python train.py --n_layer=8 --d_model=160 --n_head=2 --n_kv_head=2 --head_dim=64 --d_mlp=640 --vocab_size=1591 --activation="tanh_gelu" --norm="rmsnorm" --norm_place="pre" --norm_eps=1e-05 --positions="rope" --rope_base=10000.0 --rope_fraction=1.0 --qk_norm=true --attn_scale=0.125 --bias="none" --tie_embeddings=false --parallel_block=false --init="uniform" --init_std_qkv=0.0433 --init_std_o=0.0121 --init_std_up=0.0433 --init_std_down=0.00541 --optimizer="muon_variant" --lr=0.00255 --beta1=0.9 --weight_decay=0.14 --lr_head=0.00629 --warmup_steps=25 --schedule="wsd" --decay_fraction=1.0 --decay_shape="sqrt" --final_lr_fraction=0.0 --batch_tokens=16384 --seq_len=2048 --doc_mask=true --train_tokens=118200000 --steps=7215 --dataset="wikipedia_en"
MLP neurons of a small language model. Each row is named by its layer, matrix (up: input weights) and neuron, and shows model dimensions 32-159. Each number is 128 + 32 x the weight over its row's rms, rounded and kept within 0 to 255. Numbers have three digits each.
Before each neuron's rows, "fires on" lists the tokens most often at its 100 highest values on Wikipedia text that the model never trained on.

fires on: "t", "an", "k", "om", "st"
L4.up137:131095069113122122188161113164145083105118146099101200103085127192102131140141081157083145129150096132113135153129123193132188202073147177140091147057113136113121090123103156153121095115151107153123114176163079152133142134055139206121113114128128135171230091165115112141183082157144140104130194053106146142135114132110104183115207145099103137135113090137171072122155130150135129113155

fires on: " ex", "up", "ro", "op", "ber", " pro"
L4.up206:143129173090104145125064088080115106192080152112100204119124124066142149102201126125127107127127163128130140145117123099064084127095124130207122074132093105152125144146145137111156185124150118102073071105098186089131093142123069148118145117112113116108164074143119103063115164123130181159108114107150107127150071110180148053091096121157113126113126141178152137169139131127104184146174

fires on: "ap", " Y", "y", "ib", " K"
L4.up387:153084153116077125158171078164155114142067189111138221106114117139158118088109130136110163169090121137154127144126163085085134129075094158110105137136116133134148068078166140164135138135096178085121115149135091096115150140106144196169133130043099108128084120079106146096128080134130154109126073119099109118161094112165089091184109131078108146116104135172125066128135163116157171109183

fires on: ".", "ip", " /", " m", ";"
L4.up437:134152143181115137102146082161089151155101129155098136068090126120106107166157205093113115144106166112091105133115183073120119101136148141164131055128158148084165106138129118086127172146134136065184147136037168127114094188119146107130105130118122162182130033099170104146087100115154177165152135118084129116157124141129103146136123089158067097135113103149111152147183132064115130171147

fires on: "st", "u", "t", " elect", "lect", "ed"
L4.up433:115124098115140080170130121149129191100112103102175143180153108079132149195139131167172168080101133121115117106136147154177057155029161113113123119108119147126140118119139136124132130107122094135127052193111126130092121089158064117204073139098117118131147089155150112098105112137077149155126099106168091191108124154135158158107150205163089159137094083132122124143106073169149103137163

fires on: "er", "in", "j", "ing"
L4.up628:104180150123102124166185070089145081159149091135160116128172102133132113146122084122086082161164153132113200166172133132105082099058127075156154140162116140105091130105142156184127133079163086100064145122070088133135153105144130158178147156088104102186129131132145093166115092179122113129101137121103097137153178084154155145109175147159120173153115157136141136104123112151102127119136

fires on: "-", "er", "as", "os", "us"
L4.up55:119083146153087093125082124183101128102076125137182074167172127169131173210163111141148134081129114107103172145100139100116159126115143062148171135171085138123125169069129105149112126114058143125131096222100157112141155117142113126129133147097118082043145113132111149107122148104111113144119142121110126172106133089141206161211134176122104136119104060113107151063112119109141149168135

fires on: "n", " American", "my", "ar", "ce", "ograp"
L4.up52:128138156113141172153086129133154100110166129101141133128116092130101073168116109181063154153196115115096140131140074118168167095084151116146131165127125137117109164166132086146134137115137133075034129169112128119129210095105165158124095136159137134127139105105119163151108123187091107134107066100087091126084156080139114156098095124163066105070107127036181180124138176122143181108198

fires on: "os", "us", " ", "att", "ac", " the"
L4.up529:153129130071149151128183144174145063093141076154155070120180123118141133120169091139059167072159194116145154074171102128130104154146109133131103145177102104103103168117212154123109141125135184138112083129122107092106143061083137133119137119144080153109145089119141102122103100138156154104069150059067133096096149147168156144178137176129177130124076128121126123105096101171061124159103

fires on: "l", "rib", "b", " gen", "\n", " known"
L4.up372:123099123136134141116112115104145096128087142164121096125140149136183105092069052125182162142142156125181118146130102113179169166116089099162142144142155170141097149130157181142140160100122155146093113144096136112195154126059112099109180142115174117137114148146121047191145105162140164115099095149107108142184192162079176164194097134159139152117163159150197085141123189116149156076115

fires on: "y", " through", ":", " of", "any"
L4.up72:155113178147129124183116120174139119111128176182137108099117151115152135115101133095149215105087085131105114119104202080126049103111103059128124079138105117132125153068171158135140110113117077141104118121121125163129103171171154070124156101150137154112088125068127110190085141111127144146120058177137078174114139138145120072173126109156170101076094125166078148203151123180116112159185

fires on: "ann", "p", "n", "v", "z", "ap"
L4.up190:106094093111202171116131130153157159130121102092124137084117144117118103124163116162115109216133047067096135128157125120151056107146102153086149113072110085123184117115141102184151157205148141180161152093090112137222125152091099147124184121155190107119149120131158176116159139118147122067123083136180100078154145153105112090164146107110157078091154108118201180159098181122115194144110

fires on: "\n", " by", "2", "se"
L4.up329:090109145055186108131143082137135154103117136058120150153100149139124130147164116125111135145145162078136114120156053095171169095129146162137095085181156144120154103130121087067167134131139087103100090116132154110178101091134115172112111123152156179076156125146137131143099159067125085140185124093156111092143156162156087092190120150180108140148110150152116105089126102071104106147178

fires on: "os", "s", " a", "ics"
L4.up223:131118119126112120113153109143169087129081126126136163135124230105061085118087118200079124097113171086122088099126127183128171190179144149140117083133142133143136133090127109059105105171173114130139142123183150136149138182108123069142142136158176109162120141150169060116086153160166160128121083119153131095135147124080138133137151184065140059113159116167173074119053115151137135091167

fires on: "ist", " =", "lect", "ld", " |"
L4.up57:137155068144126156116170142107118157173123118098107089137113067121153059094149099160115144162103137102167128184209098179170094148154141102113102182121130122103114216190169108171106089161175111197101104119108122152118164094127126137155094100139117122161101112135178087142064128117157153117156104134118068104154095140132160090145102111174072146170170149110144075140073140147140140096090

fires on: " b", "g", "ed", "ater", "id"
L4.up188:068148082128082157120177163096094072106088170099142152178137185135132099092157116176131134086179044125088158180144176163088199124148041131128155139121082160072121096126113097126169094125141141157068117142064092081127126132060137151093092113116123160115113132089170102150144099152149113167112127133139115120109146126132131112126122114137117116128124159076085128180084131081123110176115

fires on: " st", " loc", "it", "d", "ear"
L4.up481:128078160177158148132178117107140116114071158214120118108125141173161116091097060125095123041174180106124139146111161161187162051103156144123178130119094103088135111075135144162116161179126097116175101213098157139145124180088116132205154118111151124093089129103182143079075149148125107105156139107068095162155138150143158151149142129131112127131108150133150081124081105126122135109130

fires on: "′", " loc", "=", " pop", "op", " known"
L4.up273:143108113152133146139066177121108128195118106212103158128114129110134099150106143093130129111135120111177091132137142135114090094150110105177119083099156100134141147091137176077101143119116115107172188103091125084096212091156166171126172105105163133114137114162178083134133116122125083109152119118179094115145080195181172122145118067069125128144185156173083133141094130141173109078126

fires on: "r", "1", "7", "0", "9", " |"
L4.up318:087119133113154069163115102121098158146117141143061118068123113141109125156077081174146118113159141103169111110165080160113158109154121126107153097154135190126129180129136155125079196117185143154092102151141076154153118187075058130163129169116159100129150149148148151146107169124102138098096121101135044042211080143095165081111109184155166077146107140128166108110095088131145142099112

fires on: "or", "op", "ct", "om", "ut"
L4.up386:145123182143143088153116089157178152123115062087138174110146076135142117171123096153111133161104097127051089167134115156052131096177053117133102104073120148113149095142125130163174111149148094108107140122151169142110151146119113188147156085161142150159178131103115104141079123043110159145137152164083165150102171146124127062152130131128140094113169118173118151135120160141074155110174

fires on: " wh", " form", "'", "l", " th", "w"
L4.up348:162115100156130160092128160158125155158051137104191174131163129118202163199132120106143135087096097150135147120087118080140143150101101104117152196133093112117150126160141151158094084126124157188134199105141093166132146113167151102135184094136126108079069155114179098187119174110116101100113100111140141083103175114171143094134156138096129135131091084144162091090133172101131127137107

fires on: "port", "er", " (", "is", "ing", "m"
L4.up287:160145175138138125142107089085127156132134141189152117119112114128079145134196094140099144181189091165090084133173094156114054113132080185098136150096103098056113155153109165166157167148182110088120117089191082073083143166163136168126135181183167121143119175108177098157162122100130182147143158114106127122159107128076200107112165158129139134144168093097129146134148175108127116100196

fires on: "ain", "id", "el", "ed", "er", "ue"
L4.up357:107075173072105134117175123166122106168110162133132087093150155132125112132134220064100165150160121113096094091138103119104151098080068097153156121139117161103077180045125190137050144135211105119087159174059147111118132122169128143121137101133086164113110123148169100114119126178143113101120165127136175114194146110157143173107154106128117117135148097113155162143193132084152169169131

fires on: "el", " of", "e", "l", " it", "ord"
L4.up622:162138099114140153128139092163104164104154128100125143082174191128093122189160106163189134213112163133161113152105228148115151177138123154146176141182121156107160144063118162172166113084125126105169205071103137114142105115133156149145100099063162118110093119126094167177175161132199153134150151109113065105099122134143140126157140122086116092141114085156151073176156173104116139139106

fires on: "ind", "other", "el", "o", "ed", "r"
L4.up152:154097080159114169126138112137142141136142140130181151168159111139111124134095145125096097095110184092162170203154083089124130128157146100128160118214127129099081146114145102158204093157097091108114174161108136143175114233148146204113094074096092114156091133086145171118099171125103113089116143142123088131083125105090121110125131134126094159153084130158120156126164099160118124150130

fires on: " as", "ing", "l", "ul", " the"
L4.up32:162135128109138183147133137128140176105081175103118171092043161178118182116174138112110125115120141119120105077102147130124120122161103159085172141137142079116092178139073139192116139144092083152136097120104133101107138079156101096119089101110077134051061100144187169153118137117154127112135125072092120121065092082104129166099149148137101131062165104127155100137130145075148148154146

fires on: "y", "k", "ep", "b", "p", "w"
L4.up406:188109112123171163137155097157122144105118088166175122144128104101110139140063101126152137196094142132066128120160175110113106090142120196092146129109117126099125133122126139156159069098129086097144094143121174159130123154173135099113093145157115156173103192081153072115094091146151094178140105151130170173118129078160139086143199111164190133105194105146091155120198135143124109098105

fires on: " is", "ion", "p", "ation", "c", "age"
L4.up279:130201176065212105105142131126116169175131138125164151151102155160189107118158103075074118094109125165197172164113151148141111160107116101146054108167114109226137136074165132137134144106143164098147127106122134165102124125118136087134143155133133117079103161146110105133139110158160136121119114122083050112101120119163173178085131178145116177133111121200161118124136134199201150113130

fires on: " F", " G", "th", "es", "s"
L4.up92:121100113096138089124096109062100136146124145147188098170100144157110123197182103152106109121163135144147117126149139145118148167162217150103148136162121147137102128108117109143149100080101126184112100118109075181094147171134082103130139142138071143113122088183114093146157130131136146138157078071108117095139120140154106139095191162131038219086114166174160155109152121160151117083207

fires on: "===", "\n", ":"
L4.up396:096078179083116157139157138138094175111117167167130134106139150122048190143104110181117144094162144187122142148174150161113180135182085121120079118150111191127150136195114191171146134148082139061126105111127157104196159079147156077161151135113163130165136104104069101091099105158050134124115107142112067114141161119131089056162122115129166168070110129131125141159106133108124091104175

fires on: "o", "ou", "t", "un"
L4.up216:122160128119173179135096085178162157181094109145120122116067096172106133128156178139115121123158108117123148085091118105132104110086114131162193136147112096158127178159129147182133120114143124128156135121123125096146115090135125148170173153137091182076126146194106167152098114156147116179127115097166134153131038152111103121089203134136161133195157040119161116086139072099180163120144

fires on: "k", "t", "c", "er", " cont", "m"
L4.up288:160127114202133169154140161117123143141160155133171153124085151093150083089183204092132076164095111134128177088118167156120160178117098142153114116152155072101121153137097165180117132131130107134121106150157151112126131148097110174133036102169131107139160091137017104096151170101058104150097156148183100175120085171168157104115150092134123117103137172124170105109148139172175112160131

fires on: "ot", "ted", "ed", "at", " not"
L4.up122:169086096138175105146142120096131120147078135150128144139148082067166167126069123155085083214097182125089088087147165137102145161119062113110138096175134155074133141097138168094117051136146160112088147165114145136092126109095166109164152111128098107114102142059143087207152101116154122165065093101163111145135132073158110087139131104180128144133085154111074123120092115100155129157117

fires on: "ed", "ent", "-", "ious", " only"
L4.up79:134169080092140148053167140154108178129126137111194137168146132118131105115111122114063113111089141127081117097129114112153073077144116164078099104094142116100136152140072122127105119121128155090115115154182178212175173093177119100080155160142079099129102136104157138129116132121172148179104107166152149145099129163181109174102083135107142154171135071169162116179125132170123136169152

fires on: "\n", " L", "e", ":", "orn", "ord"
L4.up619:172155177137100099155116171107107189117121088137105072141130124142123062118167100130123110129093130117142089151105137184163141155090143152109157118127170125102139133165146179137134155125201162054160130138176180129101137101132183136083124116091107130138170135050114137079123171122153116131164100131087118094178099106113094180150123103135175132132106067131162096173159127130124090130163

fires on: "==", "om", "ident", " in", "ult", "ent"
L4.up597:102118142127172129100084133149195102128118121094126149152087136170165151167120138125170145134140109132113167120123079184065127105144154119179203135159145059094095150045124126113107129155078112080105090094117168190135161141199147154116092088162147155155113116167083110075165136175092079136168143087111140180154096144142161134116165100156167170092104135123099111150154130094105110171171

fires on: "a", "\\", "le", "r", "o", "2"
L4.up101:120102086175113085093120149161135099131081179105142156157123079213128119178101158148097122137226163127176163188146133116181153096108168088084124154142130104166146117127065119120140140139189163148112116102176112132165154148113119147150112124102171134133116156188180096088146107092077135124131147157113142138107099129112106138131105128176146134120135096114124128116136156129179109125069

fires on: "n", "et", "ar", " pro", " stud", "u"
L4.up483:108110118115114185143141160102207150145140141132101095158143119134128086220140111184145074122202122079064135170074095097142143133122133143086139141129122091119118059142102090086111123106085155115152120090178161128190099153125150060104182159156106127098143122139116122090099175111091103165129130075124120100090141115128136121131154153130087049165086133081147141111126141090158159121125

fires on: "ann", "z", "as", "est", "v", "ist"
L4.up366:089119190108085136138171141171192113108098094146094177103152140142139164127103070173098162182158144095061111141113066140094091090107169093136117091118126110164105127095180160195110117188126136122161130087118137116128132143166157174184133144125154160142137170119113095108092155115082140141140150177154084096072131109100148127149133175160119124114142121103073100108117154197080096100148

fires on: "\n", " =", "at", "r", " =="
L4.up304:108104130154160138111150106136202083075191152143136123099188152167172191181173142140073184117103160126101106150168116141120171133174131045079125146114100180102156145122128061139106142143195158101076152126148142156145119088128136093103093085150094120134102115179097182102164162143130163114077118092122172112103112092143161143145123153107152152120181101180172085131170114118119083156148

fires on: "ment", "g", "oun", "ev", "ag", "ign"
L4.up103:192140174096145157080137150096092205127128104166130127146082126137144107127134161165084127138149140163155118075058138088107105153100139123171159148104109166121095116143109117147123136204057156150147105163045205146140156206097133141094108153138086190155160102141066144146128119062144030159111115107146118082161088138129097153130118147167097152111185089089127150185101096108130081169133

fires on: " ", " (", "9"
L4.up289:124124129144116191167141202164128132129144152147073095108114147155084163137115144164111132130135169147125162170149145098062126184120126127141129154148130112118067162148114125163138092111077169117159144106143159101083072153130127089116091079133073203182133117118151144104078118094143131216106119120125154183071171164159111158133114201093074106127143111104079186123147083111075078150119